Part of a small language model's weights.
Size: width 192, 7.6M parameters.
Architecture: RMSNorm before each block, no biases in attention or MLP, untied embeddings.
Training: 277M tokens, 4221 steps.
MLP neurons of a small language model. Each row is named by its layer, matrix (gate and up: input weights) and neuron, and shows model dimensions 64-191. Each number is 500 + 40 x the weight over its row's rms, rounded and kept within 0 to 999. Numbers have three digits each. A neuron's up and down rows have the sign that makes its largest values positive.
A block is one neuron, or neurons of one layer that tend to fire together. After each block is what it responds to, as a language model described it from the Wikipedia text at the highest values.

L3.gate33:515559473542457552539516481468530499527504515491499511438495541487560489461435449506508447566519519524531515523481537480502499496501435538454511519433477499500523553549540516424552505490570504441553461522497550511536524530584571489450507524465435498469533511493500455561533441539553522477536471503575519484456480468506509510511508497515474486515546481494536538567506495469435490509493
L3.up33:504563480489552498472577456448466493511523506517527491484498489467446435523484500539420512448548485494594559524502478445435502507540534497450521548476449491498503505545485462514517507508492479450445516452508535457433431475504538488489516461494486499506459480510588429548462499392492503512554544541519492509500612525431513592531476440563498494551542493526443500572544554502487521558489
L3.gate287:513587447496459435490546485550481490571535518539492517500515517527489543525448452489440533563470487504522519519473509488516499442401464532502490470495545494521470555500507533480451502494522486459567610556561580581451423443479492537534561453479516541469552478521504519562479498479526552474530555446472489452453553496544408488539504498451497566470528500529480460528458485467518510476508
L3.up287:504508519550463494507503521473514488492471444547471542516493534513496483512508525512558519583601495518503505461575503432477578509536452524535525496436477482538517578530565526466459501500551527523514455455505531440464452444523535470509569534534570541490491534501516553476492482525540445546547541455569530490526560401489456511513465493467500459509520459520449536471458484399493427475487
L3.gate462:515481568519457495492479511464528487481505581488433419533545490541534548533412527465427524521478506559486538485563486514492528506447523507488532432511469441543528495482527480549531476517467490496543401497598570567536497485489478466538553459582563507482455527498518528522507503470516531528547423561530500459400540514474500464487456550505481507468458493470552502397488545540468477502481
L3.up462:440496523431570521538535509564543500534538581477469507461470518468463472468521489564418479549501440474550485524512498442501525473471461529522483513512525530481527482484467538436486501524439511446578465496549376523424531409514538412467516541496485511459511483448489533532486581435507495416552555458461509549531513492518485521476550447461511510460552489519502583551481477447574446525488
L3.gate473:433496508485563517484527435502486505472481523463542474527540490517469442481470507536497489587517444564516516455513562514407513548440485538563520457528396494510538445516531423497500518536488519508497379515527466496408410482419491443480532513518482503480453485523501553520553401525538494497510526533452447536416474419521506462523467503490510491567505410512461437500489500495482486543505
L3.up473:509562565519506490487480537468427517467490516566534498516484498485527489521459604553446485500591447533444494491481496474516604507594557576479483532499529480565446436529449453498486444547531460537446435527526554481475486511466459464458493487519498478492498562439530536505491541509515542508500516518504507541462558494487511593469461528497438513473467535433502470538441500512451460469470
Description: Table separator dashes

L3.gate41:383599486453445525469548522486482491550553529502479468513512469539552553531425521580453444461513481539564462550484430459473530407565509505525492536538505506518516444461504467422577491493543544513513493555536518518477509501498537476483438527528537405536481514505495512448483464548479502522493493485552546445526534497474530460533514529460505537484504504436469505482477554565481514477513
L3.up41:517437526519532515498503471485542457543496520494523464525521442492518530479496461538548554519461558548547465498495517553466430477533551532472501453503436504465506521565479531517441597571446489519452484455466480521549515509449517472524450493544495470501555476581475541466543498384454549493507451505502456553413516445482515537471516485451511466469554609529506507528513446498469506531531
L3.gate226:489542506528536496468471466532420493470502522483460518482479457512486529483531485487464532471414535578553480453523501514519458455556437514444506522544552526456525477563516534470450478477589546538596424563549533498543480513452556527491466577497503517486494490507482516541494525567524462464531580482509488471408476520451470521491555585498459545497452495540488470471466479524479543561502
L3.up226:501517507539445557562506598444514517546538405583506530509453435529488483510526538422505480489443578525520466540548487501480483488524483464549526581520531581510542507499587510463475519427531477481565456537482505445518469506479532539493501529424516515494460479479454510543511512460534485519512469555544553505444484527553449506524483532434512516525451472469489472550488500519501488550446
L3.gate282:493565468513460520596571533422486503524474540504569454440486517471498518538418509581548486493522476492510503520470483485516462506523392502483566562437494569549549498450486478456452499521428470460479530489493481485569541475535552481550432517511490541493542497530477426487490429468456505417523481501507504519479562484454528513518509525470480564438480518480501494501496505580512503567501
L3.up282:505547484498541489520509551494387483483504449449516511536526490538428469508545406394426420559423544559564487506490494495476472434463567424555496488487492536494532529489510539470525553491500596518464567527426500458582495484428495511539526416493524468570475490525461498502490483549514513514492430416534523525517545485522483473511561466472467484550447559497543433524513567529511506481466
L3.gate404:552509480537524513460417442483559585483495493545458444526499473541518486547521498494491547534476522502478469495512459501482497477465484518498567417567487505490533604575565517529455520450494530494537522526488477473575419510507529537490537562469463478470484457505513498493542520555527479418504451431480430494560494500508522479546490551498476560437511534531537504447407522505458485531534
L3.up404:526480460447458552558491497445503549581487476534454510517561452496504568485443509449486478534488473503491473545489475548409447503571467512473523484470447526508539557488524586492442535447476518506501529516484459463611490500500476444545466518539469490524570496481517450494557537494517474452536463452480544536449549535489483486459481446502536543463453536427456511487521501511507441536493
Description: Mid-word fragment tokens

L6.gate88:439545555483473472496559453493470467491489453456502516471556478523412508480515442497502473448506477414448504390535502489482475532433517528467505500481531566536457475507485544504446549514496433522513496551538551500508505483502548533460538479496481456581523506569431543495527493504472475493487555526509502393460522506486491530482562525553448466465548512496439465505477454495479504475497
L6.up88:490477501556540495485523462488560480478540533469464521544553498444564494516476521546571460486558521591477524479569504506484463597508530485483512538482570460555473551482487453468513476597563449485520448508424533554520463510500477461440547508555494462452445562495460527497500535514523551500490531516441516549557489499508485395495494520465526392492530512478519536521536508473524464468468
Description: Word pieces after hyphens

L2.gate33:488498489603491548501503421536497488486491501429473450468542473506554465466541506560444485513478556519479459464514551527469521544481516423468522542510470480482451524518509479461499488472491538499509497499491596533503469477505588499518535574497482522522548524565455494528454503488526475498523558468510534537464442489465472511407545488463445452450533473375447453493528482479511436555474
L2.up33:502430529511577552450530539486468522503584524443492487466467474498525552519568432490487505479495463576515496501533526485544558506551466465501508522496425483487507519510534459515481521499591493506497494450452567546445482548497487552479450494542533466517542577470522489457510469479480515445430555524476528550531501506510481473496478497538492451521483503508425509521531560518517482526454
L2.gate42:590486546464478552501518485499449515443489520520484452558457548496460493441531433524527562452499542577521406491489475471487442514501466526550542479499447482478562477483551520473380504502526511473558480477538500582476414500433540475465528513530459458509478538532560502499575427510526564549464553507522447577515534455549486429553447492526435498498490562475456465564524416515467462493513
L2.up42:436523465542440537490517462454441473434567540503471501539500501552524452456468521555447525453498521473538529520510519470597505446517523440532548535473497544523582517464543521436412484618538479460494545524500485569491532524502478457493446581483437478503512528589478457463530485567488524485510498494522575519473506469468478449514511503485465462485432568522505445535504496487518529475472
L2.gate97:504510503530512430553516433511497482511525449494542511547451528498503555532491504517513501552521500449449558512559557502552529459475427463515476422460588564538459484536499582512476443495479503505442514546535467501514511475451520520488530447478587471562483523480448544537480552528494509508438504516539487421524410492469476439518592488471497440516489484465521513593480615468506553489496
L2.up97:476408525513416483519504475517506432551503478535576489490498492540465516589408519509451502442499516458476626518484485464499498540537457479461585539499508532458526488512524480460486482501528502500519518530489492519545488457401547576557531409489479457456435469480435547552462493476494567531480529460487460493509464534463542460473502501496573525426488556486462415512482443548475515460416
L2.gate114:533532542488420496534467451452399485454502509479479522471525553561478510503510519499505524593463490516467509511465528500550510541517471520454524563522500416530523469607471473457497532523498439537522491477464461550527493404416442500493528447511454437499538523464516557539473492499424469553491480557490408527514500543517606486491527468487511454484491509505484522489492475476498487497473
L2.up114:511417547488485455505544472527470477530518557497551523520514507480565504502470435487454506474452500514486506431549513554483528592541512589488536450546496470568540455527509515530465512530447531470480442473457578506517486490483458458509526511635467460469508498572499569500561441507435578449466452494540541507440478471538509517490498434497429466509481502519447583529500527475487547493482
L2.gate135:525469488642505501480524467521490527496480527518515519448489470499451437526484531519513488563538531541502517503537537511479481550484567540538502493515421507583448508554520433542483472414534486442532379475493514512525473511530489446514426530532499488502499556467492485565485486529592531495501571511565469439467502473593540527480447529501474471523453402504481470525471505470489499524473
L2.up135:487405533495452457500544478503489483536551490500564499519505486572476498503474534513547433437522545589481574511512486490494544508454453520469556506518550487515504588475462501485505548544421499485466479500528438469453438534516492485446543515453467461415398508573505528503489422495514556534422628508467495489555448540499464529532540532534492512479487479510548450550468557478508535448557
L2.gate139:453456466476484491560544464507429488503546518545573445491489535483477528564499479513437497515469458497501558487509476501496445481522546536508507479516487449592473576538447482517483472496469480496426532477474545522436549451518459498456499527597450451495573426540510459576547499626509484503472481458501560486538460502521477489507419574575524519464507486484440550536518555399537488431443
L2.up139:499445535523575510515426572532506457526460426436486531484507528509540552506509542441506454563528488556485504490505513531570495462450471464509518521471494495540466560549473452491479480502460458521478459505530519443446540482481530467535561410398454498528464449453421453523464483500477492536454461449475479530476466562472473533505567517437492495468565515468551488442498493498489462477474
L2.gate179:545519543500464438489548508445494534476467513510410509476465519560515467506417419558502530463560522501513562467515484518478558469565422524507537539479471476483479475431486480506509496487519466488518533453538540526455459558478441480486498519548505521472464408518513513438516491512478436481423514494489514500414491496529536540564506552442511539458442515442501549489534491431531528503551
L2.up179:464473511499547485465503429445496506450471508534541520474499413517495578507487465461564478518490496538517504482545498540501489563523515565539491483471537502474455482498535533469479631498498478524434385499523520499531470553468474509545542412637543498497467504523509544533519511541512521422486563464505541415497553537475509598481513496520515476456530507547454547513591498510481506567529
L2.gate215:468542517474505503587499525474499460445502489484510543539496486537476473415400581506400512541531459454559573440582496530547522388466456573457564419511495508542533561512459538500458422551483487439512476563514468461512597476463473436506495431524492504555511430534466436523476519448502458507541542489497502459488462481537460459541557521514505468583560503515499511576480510474484487430501
L2.up215:480558447437463504532530506497533505500458530501458481565532469524512492421411566533523460521530437531559525409569502478505476493477522514472526539558521481548536561573442530479530469505594493436502450484551558482512461456471505537539523449529478545607565475539454450541504499514554476427499546493499533520544446524536477530557528434465514569483583442476478478519486528483488455525556
L2.gate270:441511392624503479537440483524474465476542574523554557507532468448445464540480488549523508484446470501541547468437558452470537462528470548498499479549552517532468432505511487475464509465538500516489476488601500504533518482506527521475555513482491469491424523565500503529518552513518514512485523428593505495535597494471492508540447470552461528442520515506483488417492473457467439532494
L2.up270:515465486468489537534471471511456438520439480471576525526516565502485488405544442529466471498498517501522545517449509497503458518479430498475502578533519480461452436482538555469538491483541413487509545488462538505482429521471468510468540520512517459485499439586488436550497441534447543445473591510534534501530496482447500467437562496479532507532464461532473543473528491486488551528427
L2.gate271:505462503502490559528484532525506562534578437507565580562513469459505509499498453469425547525536474542497501481466499495517493494431441558495494508470491472632474468478526501512472536508545487429535456450504480564479500474513480495463505435484514508498475525506533579497579521533600531542462492467532575512479486509495526458494406529460506557516574505529514469554490518546477494492484
L2.up271:482504536518562452554471515552501526480492552382582446523534485495575470479502504544475514519436468550504460489531492562565571470474526481505540506496438530445436464500496536502482504576563533465529488462529514547503522475544544546527423518527465473501538440584546572453545504471491512586511506456498513496567440505501496505497564526473546543437527430482460504496500533526510514538496
L2.gate317:438496550517480562564505485524530475511494522432483562529566550483540510490510587538465525493534586465456377471553488574506503471491478500458538536524521482536510470528509494439487487520474558584436478501506509623434497556492474563480512503584455509538514491557497464477536529443516522437439504495461444558511495458514509518524522515509512432502506479546488552539510483492449511475486
L2.up317:483443503499513408476560612590520464478543521532535467516504438492558426468457490558496485577486469524518437493528466498492532489474511501534469486505621485457516477450496529441465530501501437485512494521492482524478493559521478530421512494466517480551513472458506494500552467544493568553454468449451591535462515494490528478452440456503562523536484430512501516512584475508521480504529
L2.gate326:445416463505455485486508520521468539443431507477526562495484485563535498517503520591426500481490465553484531509526446512471480527513439513561479493476437468517491504491479438462414464534569521591484517516463443504460458459464532571495517494453449415442483486509527468586494478469482494490461502462508515525531479552568453475463410535418537539482433473500530514490468502481505518507543
L2.up326:430399544485416476483464545555554484511505515521537485477469433528560483495438513590413457487448458500471446488532483533454545502459458495516511541583479493538479483467534527516443466482528449464505496535539457466507588544554516490483532489513448468493536500565537489564546489535511527512458535537496514472510460442528551463536484502438520556447543548442455413501493504468494539477532
L2.gate405:524447442519556503513522493531407505534477554495511467552493519413496496497499505504524511524505503513532501472526514472542516480486576491549491507475553481612465500608494546446467506540466492523477537553429523533536515488504560502520557530559587530551476535555551466548534487512489539470511493459576552523487472542448468423477494437483418496522496467402517530481496519440537416564460
L2.up405:507529484562491578547543491505436489487406485509517547523471464454499503531522451524480491541487475424472547529468479527498488436533554533551508494472565508488525481483546477503463352467536565516567528529507543559418495444530522590482535497566536501494506554499461566484449480474552502521484526472488533462461422465527513517564492540486488493483508521454462578505450472519481477525481
L2.gate457:494435521559477527575534504458467534478492521545434529578546447542552442504404520482465469519467504420530458448564512472558533506553473451505455448489522496442523480446538476611444541499422541531463528433505531402450527511507522468487530574539446508553468483563499533521473485515457543475425492545530487478455567549464526526441434471514510587488457467517543457549505476504490470513466
L2.up457:451493650450461423508524529548469416428520526438545559478434503514505498544506467519529499434439501536505471443523497562522578474479498517491518516533512539495531433461514544430528440523566469486461482480494493530511473502486468467462615529527526492439499571503527496532580462469542462541448523529523509518487475462457488490509502525475443484468454536482481467437481453456485474442472
L2.gate465:462504573530526506495505417527540443490484598525519416502480578505486497458493514553424455451502456467460469495449545546504519530525492552451486477509463426532544548550568493479531549416465528484487526444555536490440537490508508572502553463542455454466472532541479529507499504481505525538454447488449523477526485450472578516571504463505394440524480509415515414485550438468455491534499
L2.up465:522535459469554502492515498499576477612445471492538478545551545455546555516529473501449490559504501507428477508520408531578456482537496530578509495495534475475545465526531499450485547495524504556580527472581494491459532491487519604516528460497507499489469457525505531514593563550532490479567479433449465448494526421549474525508526453525451479534410570431461493512477473512514480498530
L2.gate468:465510532428571441486532531543519498520489472469544557557470466511516540523498562490503509477531538551505398509505450456450486512429491482529485494510539491530442495552520451602451461552489488503508507454528522497469531554561497545419498514498516430499484558527504414488494586502553451489464552554463552450475485486555507500415468552515499523463502517543553506530441432516477533472445
L2.up468:457511489476563503565432556531531526546392532535404490510485547475482479515470517517504506478540536455483511538470480471524472552408480514524518464513526474526424519497512503464524494452466509533461455525528511494514533477429484483412483545505499503467545488455478448616445405565553435466481489526478545398490470443559450505493581495526541546540513490526494536444495496517525510540519
Description: Hyphen joining word parts

L2.gate12:504477456466529476434506479487450569477551451483554392487515472506554489543482482488389527525492547440469542442540462456496491492577452472524553536558455488518494560490443529531425463547559606478533488476537584517491546591544532517508544585458526508512468474533581537491527537494481530523507502495456439488479611501539508497518435556527512541523535521569455518494523531468569540499447
L2.up12:439534525556527467518461579511507454520517452528518493459520516459497517468584478491539568560499480519563475563489497543449469390400556551505562438473432484444540540532506520524525502499538457504579458524519520496484507493558570532530456467420498521529531570468488562496504409504435475527474474505516521484507560504482560434498435488495499502545525475501551522465451543522462527568537
L2.gate15:482486507481577507461506533503486547543541556469469529517526463482506521475500434549435526464524484526497486483548504436485462557492497506481556443502492409546540533429469506566436552549454555472469406537484559468481534463519510478489504466452445488426536431471524540483537461551526608566536470495502424477498487486558570489457497519502539467476503454563448551476453519447552490487434
L2.up15:540478458557481449465521466430473491534508544517459511487444478448511478482505505530560464588526468425539514464519550491583445571543523522535519494457507497503531504526496486536518518540452547495547506504574519471505486546548526474565526494558520484564464494476521525490522441449519494578479479495531504523521544462551545458502447539446473507462464512505468508431481500493449540524554
L2.gate120:533422452518552481457522490516521459490487489545373542461554428542507503513490564582512519530487502553451487532571506488486460434491514426494531544484413495547491496527486516537506528529484513502497507523542486446520451576473506437471486496408479500473521502544526456494512430525484585492516415458501547424476511468493484445521440491573494485502501531456520465509486522474467490564444
L2.up120:469485533507459553489561511532506490474556527438503438525490472482484496541540496493571465538458467509529440475511520536509472458467485447443530498451508480531505517500508500577460535505440518529524529513531479537507494531464537506498520496561581492446461496463461501525507503494435399533540453568462384476528447549451448613444498510515454483509452459446457498556470433524468502512475
L2.gate124:472523539512545467494523476526516494418535560508502514528563490431489518459528478490433502467425562537477497583540455494561483476508525467452496457534445522526535425521523540543457502491557548467450511515406484542478531496505513496554526468499489445550534479483531548504416469528495493591465518474526541546531480524487524417462490510496541472514472587495444452402486421488420452465444
L2.up124:493529488487465457532525543507511552569477429495455509456474471513511503501567429540463459446546514471561495516436460495467524482562432536425465480463479556468488475478434457499427404523540518597527491471549487494458505510517510483556541457424477514495548516456471501461478435526505530455457394436501472531487475401518535519495474493518500525509486492543475486492482510475503386529515
L2.gate140:504589493507521497542558422526467467485430509519544433519531462553511529540482485417529528450527482487454528519491459452502418570542492402491458574474448539545548580540482465495516518497526466468460517503471402460506507462445496484523508510476395491453502486463509537549516473442489547609536532532512502458450522459432512470433556489621465524575505540477455479520493471519511479451485
L2.up140:506534510554498526455555495473457507547502481516501476510539477546530520414485482484470436445455498522575543492529426432484571488474493468619581500460483502499501542525461540426498520484486485433447511415508532470459489460473467546561517535487459546457452573464437507503495548494501506505461501518495467503525508429517471543557571480473508497514528429540536444502464502474469507503505
L2.gate197:427580504502437570459552486491526419572453468480563520515564512489509523561483466563490509464559535573527535517566490498536471462576485486524486520454545523437478538486496504468495451558513437441462477474583520467463464535508532529473547460545517398497492485453472578486500484523467471531438462542543486463538475438518487544442533526481477473447570493476466556521534481458511493526534
L2.up197:409513479457503537515520480534472499550492503493497514544566574498518521502495567517447453539527519565526522482471506487464492569540466525533511486522540439576546516532516508577494489497483462471482439534523490502410464469501541512544493546519524462574505509503636536545508521425535501453448505460485541514488514516567506485525495467631539499541569511544521539580485567552484443500529
L2.gate216:545519474522453488431556490497543487505436549465526516548597486499551521497438419481565460512468500506452470499398506456510472518476526477446500477559504480542410535434483481485416491476512557458505487425497542502480538480442554488488448460510595483477511437433504485535471517520488565576531560487478461516491551516543528532484556464467482501489429546505547479450493407489490446519510
L2.up216:418523519468492520491500489535543507515496513435529463487513548461514518466554485568537568452501547571491504619445570499536487515491503500534504545557456455546475483473536500486480534494494476506540494492525489519544544584436461470531477534472531475475467524554465487525499488518507481478476481533466483448449463540467550517495465435484546434509558540429520506383519458544539473544583
L2.gate228:455455463404466566547437565518463493534547477528481536487566462505525583530525523411490527497498477495535486462567469484543490545564478467530525459518514499514459458438487488472491493499519500490429439458517544450477464461523503493516529498480514503508463493519486453491464438461492472499453470484467458526402463480520512487516570491539509479494469541523572544522541554483482446519506
L2.up228:491497512502462521568488527468517480488492463529539508558467476514514492420510571550525577523507475558536591526510518506426473463495488428511541532499514500490536500531452449528409561576459550490474477517556464523535527526517522511475556451493530535504435463517570510457518513489505521543564573503518583525431456450487561471420475529498478486500499422485452525489478491538559468516497
L2.gate274:502450515583523524501572514444504490491567535485503505531504455478512496527455498532534508514492597566507541500484515457457548546498448486514575502529531513452502548456520489467507468529526514476548497456507462506504406498397556502522518542470482520547503511397539437526465486479508497513534578529535471494531491482517532466533474495535552499487442546385468472421504509522532497491497
L2.up274:507486502568464549446499444548498545494479512539511481467472438474550555510491493483454546427514448490527455558552496588480456458433487545506526493513503466442463462518483523578506453534559462528509492496513467401499543527509451528487483567427437470496582510546557483499456509518508469546509473523492522530495420511491511523539579443451511473561538535526434547512448476529529527479538
L2.gate353:548538513547537541504575518497510509526496543505500464535512500543503548525470490467518534525449539521449535527496504470523448502390511536518565499507506571543579574506463520500505451584537519458531446509543495521470446487480556520474433427414453481422468432477491533458517454519520496512509521476444498420514410552526560489497529515514573511523474634473489531424507443498507503534453
L2.up353:532574488545490461515530476514492516493429509475472549476548498461556569487596534612470454515469533474501576491503480477447549540508431537464509453576514516511502513478521486512459516524522446516439531564501539420469529507408488497487509544512535543547547453461524524504453476489418481570525476507502506480547517455531539503500555497435551543574531587458504511536581488537494386550516
L2.gate364:543395514507479490453587537504397616557547510449475503485570509448482489485472469486482481462561473517475459542500573504497478499479529512453484499539536455529527556523558527506525505511508507517469463438476531517482441474508504431499459495457548497542504442478534513458512536479543484558574465528490536487435442470557462482472465493423573398495541499548480552526551517543509561470484
L2.up364:457467524523486489583453415513541524474440497515447536414520484502473523477484510559551512509452550536540564525459550546473517521523522591518488436520506464540493490562481464536490497526458539531553480525467407519483506431523502546541483509529523552472435494468462518518452456462502521494465534482458564429494505449586518557517401567495411498515600497532507527487491536472451451509458
L2.gate374:515554447519495524536497553560482465363534413528530442532449539538497466468414539553460469519560517536489471452501478415539519506514474486548542495511462451580428473523540542544460508517456486458441427461546473535521487534553546505445557465464469509525421506442444563535547515448491496499484505524503465526451442550510531432472482513549506540483509492446520533434428430504509500458494
L2.up374:515473457493494382566496483463436537501464505488547520479496483473415525491438494541513448459495520486456447448487457480484444527473436511528536491540445495480471520495495472509472454483498509443479485530491434477513504473463515580507504562511542483494574510434521489404457464482507417501527460472565503450463437534497420518520484515511456495506481507525511489444497448439503529465503
L2.gate413:555450462547462507564484485402506546481598521473440440544414501511503499528449541544530545523453498501479531509521435519472456473532479521533509452443540486414579491496512517497448542498548495522550474499473497464420463467496530464475510460436555494524507492475504450469473455476442516564511524518501492518631485446517481408520441486501505469481486460459475529495520520496492418520555
L2.up413:493499469492433484518538571588496518486449548477493540568526514525511437536615469558543521476482506457438545419494518433510428447463497577533490476527482451512478499517540440471461475557449495536480486520482440519519502532512425461455542551482518464544443548582503479485488496528479549476543472540492512474505526529492521418483464495575486516502468471430514518489540477473521512463473
L2.gate446:505530473483495423482438482455452525439548486570452483508497512498516519484429486514429485501450452563533490513491504544455472510503518486484446510468482490442464443479533471488491497452496494453447400481476532511529505557422510500451449504482509466434472489538437509517481558512466525538451566488557505488558504547462506528454488495486531460480472493507462393476470540512496482453507
L2.up446:557528478535438500474515530558442532442612542515459565513450454501501498525505438425541485546616443495557490578398499505438461500474495530530506595509436535482529481542465561539495487534490501484505499399580467520565474500507501435548489461497526472522509457504521547506467474424510496486512438448459511576430492465550492476505448548466508476498487481529546497477457446532535548523399
L2.gate500:539407511421511426564486532502517512504495397485528519471434502559550534496456546432497473499567393503458460492546492500556559560463488552523496502540513535529483490426497492452484485499500506560515483562548501527550506490497494529450509584514538526498479522520492491493505521571482377578471512432539509541513476534473480525509475489505520570495544516482536525481467495506601488501470
L2.up500:591459470528484529486548523540447470506504489465514453557524588499488577457489482515467451510486544538553467613509503505450501582502449451499546531582518461518509490493518530507485540463554566516463511400599466478503401543468492475535516517501477542547547460509521483515549505477436540478511517481590520488545520491566478510530472547514470521496519466492471552510476512571527424506470
L2.gate502:494456496532523611529522445531560527516556481483531545512520471464489467443549499549473522450508506476487524462460504480509502544493540565545423481522484463493519481519544452531514529640560572470462471484482468467523504491544525483468535514385504395507526450506492544512490525520498521528453495515504425470560522487515548508441510458550549468505533445510482476510511519417503465501542
L2.up502:495454477487509530408594470477565537508504495454494467484529488498330539526491588491484535503512518550386524490487546476506463522484513496527506518477560464544528462468465504528481499534572513453494487386492466599506470474525542534504590530529442432512518555516554558474533473459596551510514471501467463487519505501548522471507479528505452497511516495500422476471516486529482492552522
Description: Split-word first letters